config.yaml
num_attention_heads: 2
qk_norm: true
attn_scale: 0.0884
warmup_steps: 31
schedule: "wsd"
doc_mask: true
max_steps: 7438
MLP neurons of a small language model. Each row is named by its layer, matrix (down: output weights) and neuron, and shows model dimensions 48-175. Each number is 128 + 24 x the weight over its row's rms, rounded and kept within 0 to 255. Numbers have three digits each.
After each neuron's rows, "fires before" lists the tokens most often just after its 100 highest values on Wikipedia text that the model never trained on.

L5.down572:146132151113111100159118141124118162159172139141145131145113114150150162164088110125093152107149152119114122118115149156119090113144116110138133110131120177107150092113147119127097122131104062105137090136124138109082114177100103141124138155178136152111131093106103119177173082122111113131146155088105168138176169133159124134131131127130108119145150198160110110161147092087103139142154
fires before: " by", " in", " on", " to", " at"

L5.down312:125129129127099098131125118104146121132144142151131151121114155147136123081110166145127138145131128170135154100143144158150178093124122149114093127154106138118170123112117152126113093175095103076098107155088108137161109099128143115084142108131095141133147081131144118128175112130149117141121158101089138156101135120102125127159126136157079137199145141148123116128096139155147146148159
fires before: " ", "ast", " December", "et", " June"

L5.down644:148192115155146088139162133091089158131090094141149146110121103129120120164110137118130131095126120122082117133120121139114167153115160170132142095124124138125111123130141139133142097062121127144133124114137120152140176145117115091171100128104122138148117126142104108100124159108115137125112160092077161126167128138119137158108139132093163134134102127151132139129156151099182124146109
fires before: "===", "==", "=", "S"

L3.down777:125108110161116135137128140119144106163130102135113153112135151105136132133076105108137143136149128159115118141149122129147153127168090124154171157143106110103123090101125115152125102148136126156133163131152140139095097141142131137117142075143079098120121108174160135143130079125122113146118109121126140131145126158127096077125095122148128138121151123143159133085129148165118176111135
fires before: "er", "am", "ra", "minist", "v"

L5.down87:136108114102122126124161130173141187163190073078135132086124136090109133144106092124125099137174120119164128153108139103129112119123122149160122105119124103101127120144110152130145159108140131135141141132135093147207117134122092111125109110121066107123125072069129118147088108113109151129104111140131144151114084116155085150093076160132121119133144184115141162150144156143116147144166
fires before: "==", "ol", "In", "I", "il", "erm"

L4.down1031:136117122138192147105119141139139134076119097072122091132123096111140156133085123138134132141190147130166129104129117113164167113111155113118093092124111133134114135117157107148108118101120169114122147080131130111160135110122141126146107133150119171140125088125122131130101116147132092151143162087111189139191130110112181150071123150146107143105141100119154126124141130124157156166107
fires before: " The", " It", "==", "The", "I", "-"

L4.down545:095136147120126153103183111130158110128152154112102137109153145141118131089109156164129143097129108124162101109120170114153159085127145115157119103125127116103120120125141095147120133092068093142137146112129111134135156139145104106119096110108130158118112092171110127099099133120134129147092151141128110133118151082101141139129085133111111105111113126071173134108138132110105127139122
fires before: "-", "|"

L7.down242:125107171132123148148117145114147145133109140101105132090159123122130131117110101138109130125141157157114108163105134141120120158147133157166124144122133155136141083143172154104140180105130104120200091093123116135168156148121137155137153116156115109088152117100103145152094127119142099115134161142104153114135143074125145110097117146129143114139184113158112094148086135116123136121141
fires before: " in", " on", " as", " at", " with"

L5.down1356:142165137095143137172151091143100141130136138116138131126140123145163123141118125169094129107139158160148130125093160122110143085131114124143080109112117128099127087122146118139090133087064088120108105098155116187118142149115069110094074137117141134120123078159125106141126111120108139122128100132143123128113162086143118134129086133147122109148144124104152175075130139107128144149182
fires before: "|"

L5.down897:094093153112110120125131103124143144111177093095112129123082055127115153134139146140118123139163118083126089143143162089171127099139088122157123139133135196140112130113125128113106114142156143107101147180134148096134131162118133129151151136115141136099133134139088117124110114133124116140125158148113154148114124148086095115128099156161124140144146134151121107141103099101161155138110
fires before: ",", "\n", " ", " |\n", " |"

L4.down1469:166162120155089149174151099091126123153130101150131168139099107111138127117136183128117168075136159165141149142134081127111147178116136136115140118165135155120140125101135114154094115145125179135158103129100104106143156128125150144104088124064126147154128086158132090109159142123151123088093173098116140145103128116127147093124171127150148117114172103154128142162093136124153149123138
fires before: " ", " the", " as", " November", " with"

L3.down1126:109123132122115144153162150091146137096100173131099152109137125101125142147153117141108108133140116147100122114178107127104141092084146136064097114129098123107110109095089126151121132112122167162111138106089164148154110115142162128129141142152119072143146126131105130158131129083136095147155154131122103139149133090116162116121126150104128104171133152143104112136134136137152113133152
fires before: " ", " (", "ed", ":", " C"

L4.down145:100139138147144135140131155061109080108155098089081120135122133116115127133093094146128130139135112156130120146135125111193156111123164153152133117121118156129107150130134105082103140133150093101110148111138155107104165149106106133134157154172112131111149092138134156164105129126162128129143128134117124118177128118132088074149108118185130159161158122125160134142165105111118130198124
fires before: " |", " -", " season", " the", "\n", ";"

L7.down566:147133128146114138126119139113117094097126135143095130104122153166164128133117107132159137136146110139136174140161144142134089132148135120148165084147171180124146078132108125125092138164159129073135107154166105139092161155111130105112127119133135132152158120171162129138114120120119156146119100155089100140126176142134180054143112118137104102108147081132151154152105129114090143170125
fires before: " |", " the", " a", " ", " his"

L3.down1232:105105138118117121138140117160123081085178115111105124139156128137145104110116149143154138106145162169160116073110132151154162129127142141135138112132134120082136096131115142116093129142100126110124133154099185119104142148127101115109103135132105122129093138134141101082153077127117142161083151102115139169160178089110173157143145205151123156103138110123113103121145173152092173149152
fires before: ")", ")\n", "–", ").", "),"

L3.down452:123115096180149093105128146162108131095137090068095085131116106108197142181099136137131136151164122138157131098119130117157144120154179112124117090090148147150104116135150136133139155113176119096154137136119179115132154093118156157123117142075141112148124120131085139126110143176160107141152131094157151159160091125109121158070132116172128134091122117097121132133121077141159112137116
fires before: "==", "The", "===", "-", "In", "M"

L7.down906:116137136089109133131121112128128163128172153105118136115146096109122143126164123120091104109158150129142118154086155102136109151120127150121115093116140141121118108099165104093130180124127123126101168082179136169123158179099124115123074153102134116157134105122134101084158106098128130162084137142144109081119147143130104158156075129154124120130160079197156150059087100140134143138156
fires before: " |", "|", "-", " |\n", "|---|---|---|---"

L7.down527:143124111119101109114124105128152143098135148133158110119138166129113112125086084156177132127149182141108164126119172125138105156122090142124112073095149134131146106124108176141167123083136119113118071136143182196093123175092095092125081147102110085138152137163112096121140143123082160109121142119132103124131129126130143126156114143137138152102138110120124115125152147147147179166178
fires before: "|", " the", " ", " a"

L7.down1480:108102105155164144148139184123148153118149112094124138116135090129113141157099151102129102098144121164151153055110148100151136133115175099149054096166103107152154121121114096118154138124131116125146156109136136151121125123139134090186097144135105154147129092160131120153111145115122099120114123153160169140152163102123107163095116103153089146106100103116166133099145111116175164112107
fires before: "==", "===", "The", " The", "B"

L5.down336:110142114076114144154143116120129158127150166141131096085129122134151156128127154093090112121113149132080107153150149123127133148128154192169131120147111134114121140131141113164112181107152108125134136116119170147112136120114137150152175097141129124107144105115132113114151131108120105115134133074120166053102110138128134161094137164162123110094133129130106121140111107138167127102158
fires before: " in", "ed", " to", " by", " as"

L7.down1396:103130134120132160099136087108144151127132132138128069118121144147116112103139156141124132122149121128147138093102140127141158133154112155168097105144131179113130117135111135150107117101108138094132112058151144135112144161110111102132104121096062110100133090133139103128168150156094172127121110141131104120148142135146134136149098132113115116179143144098161169097159107156150158166133
fires before: "|", "|---|---|---|---"

L3.down1344:133119131163150166148136107122114103104138129120075177124150127179138117148140142121156138147148114142123137165124168096081151152117121149171124065147128144129139138137147117147141112102139089144119125113138149172156104158124132077116165154132116171142167152149141116132152126134121134121180144135065137097126114106170143122101088115101153124121098116167131188100124088098114132106149
fires before: "===", "r", "==", "k", "="

L7.down1105:123165117093149119191124106143146124157112146135102090136128127143104184138104133140153109139135125098135137148158171150114091132061129160142164138120137094143116104159149087157166180146149116145141121143118185102129122150119115127143111124153109100131111129141096092148160152134111122134104108111137136108123111170109085146128173131106177150092119131118125131169114160138113102128136
fires before: "ther", "s", "ear", "ard", "==\n", "ad"

L5.down1515:169143098122108084132140124084143136115104127095186129116138143152131142100106144116115135082079136107116153140130129158113138161138109122113149115107110095099159087168161143160091094156099164184140118146159144120102101159150152103122125151050137111103126090123136122130113121132140078105122132115144119085137143138138142126121142146167132128136159114131118161118160169125133133135140
fires before: " ", " the", "oin", "ce"

L5.down400:147144133070125165155124124080116164085138112147146140161122093114157184137097139135143140089139152138118175153125154128131136177110126141154129098127113151090118149121127151158095137099138130109139150117161144146117112110067122146152112127111139119187118133144134186135132131106106168115121119129126155101131124113122137138146083144143115145128131124161170194134126085119158142172140
fires before: "-", "==", "===", "|", "The"

L4.down749:105122095099096150144116138138108124127127126110125101109137091131184107168128120120145113108161145145172098119084113177092106112118116155122126133119192151114102115106149076124129147090116093126149150099139126166121177151099109145116073129106081179153142098108137134105107106113087138114134136114113126117121147103144135142186087156139140122128138161125147143119137105172099136169156
fires before: "|"

L5.down1131:127131118142135162151125096162148163103122157135161125117149106162094108122167132130076126136130133144153127123119096111129143115154117137118106107130126125107123126111131105116102105115136081121119101119140117144109171131126088136123094118102108134156126119194152105124137133070126143090144119100124141126132158124111163138121068155147152110116116119109117133076140130138124171150104
fires before: "|", ",", "r"

L5.down39:123088136127169102135139127081104093150112128138095143115143133123124110151101143096113151122115115152136159143166125111173136136132138155125069113131147136153149128108104147114147117128148090137133118161167142144083102082141153137100105114156140110138082148079134134102101132092160127092115176130153130118121101129139168132135150134121114104148109144063126096121117122162157138132104
fires before: " ", "ition", "als", "er", "ries"

L4.down1191:177140144110113119115139134096128105135104113171126159097121149142129137128110131130135114123087078128119115123101110142140103160092157155105122107142188132159108162114144104135141107107131088125080104170157114101149136124114107163125097133121133119135116136136138146144164126147118094140092100106115118132128132122141172102163116152093151153174138168070107165174098172099148132119099
fires before: "ed", "ition", "ro", "er", "itional", "ers"

L7.down137:146110122134155109133112171121133108126162152110154136110093140155117113109106121119137119124145094068127139112131135179095129097109119127154153077143125133119129107110131106129155124102071153131093121127097086120153093091062143117094116113119100122086118131179166175150118133109101166148164164155080116094139142067111103139136140163134113113165147073128114100127164108125134142137120
fires before: "le", "os", "any", "an", "let", "un"

L7.down59:194111108143134101148140146168123111133118134119120141090125155125129139121122120144096149104123103119113107107145154128142132125148159143124149152081097140139105155168144097110100118136149168166126192170112135173113105101115142158146137112123140156148114129156146140112137128119156117145137126108121156116165119143153125161131138123120149127131148090108162136136137072136105085139124
fires before: "ad", "0", "adem", "4", "2", "1"

L7.down287:130109091093126103136121103097157151143171088090123135140131157101161100120124124135146168078132125150121143135108119136169129158143099103159118097135129089116149136144151141127132066063134138113096115168158126101130071099175125164133137131081108122128129142135106117121136146131138115074111159099121155107142132125102131091160109116109081146137133105145112146139160089119145123130129
fires before: " ", " the", " October", " September", " June", "ce"

L7.down1211:133149141097099118180085093069105126104139150082141185132110167115118116123150173129122095136157151138134142109158104147142158107111115145122129106151151114124152138131109162132113118127124129151108104146100137155131137143132179095103137137111160121145135128159125115162161117098131126092102149114127117127193082112111152100135136109153129110135152146147113134150096156138148176122084
fires before: " |", " "

L4.down786:122153108092107118143138135127102135138113175134145116119122126141115146148178154098127124111126154126156132100110149124130105110127166088134145162157109126137170151100119175166175079157104145107154094151143133134140102106096152126135140165117128109155104169123133114150188124158127155109113145128150167122178100115126165143067110095130144162141162147158103108146163161152192148124166
fires before: " ", " one", " the"

L7.down168:138125141110109149139123103088123156118143149100138151124067113163084154119183147128109073100145090110152165117118131143130145132120161139140150153138175087121142171098083138125154155143136127143169160146119121110136188094117120096052175103092123147125155143136117133153100157112166128124137141115147160131134125096154141108103125138084109145102141104188111137135140130154154126121147
fires before: " "

L7.down911:159102150156105152152159155171098090156126127138195140110130130148144167113096150125106120145084106118132113126131168113143162135103166139107139123102067112130126096144170142176132120114103078126121133180128158123132152140137140149107145130149111178141186117144172118117145130116109106098121126151117135081080162130100139173139095134152114125101141105130124136127114131125159095131134
fires before: " ", "1", "3", "2", "9"

L7.down1154:142134131169161152110135154114140129064137152104137127101146074119124146161157121128116140105182112143095126088130149106149145171147151111206112148113073146154110104108118121174096127092132141157121196094084140157142113128140126082134125143132142139151123101106084127157124086106118130112110112125100161155141156124118152148096116141115106125100125132107152170121124118107125134148174
fires before: "==", "===", "D"

L7.down974:102129117135148183174149134096129135091115101124140165150137101125127127101119163136130158119131115139124116155115146084117149131128155152157156144125146140125144079138111138135107111133063116122118149096158130168152082140097152147207147140102144124186111098138134158091128122148085132118159110108082137167143121114167121156117117099101122182113124108108128133113153100120134108100116
fires before: "===", "==", "=", "ial", " The", "-"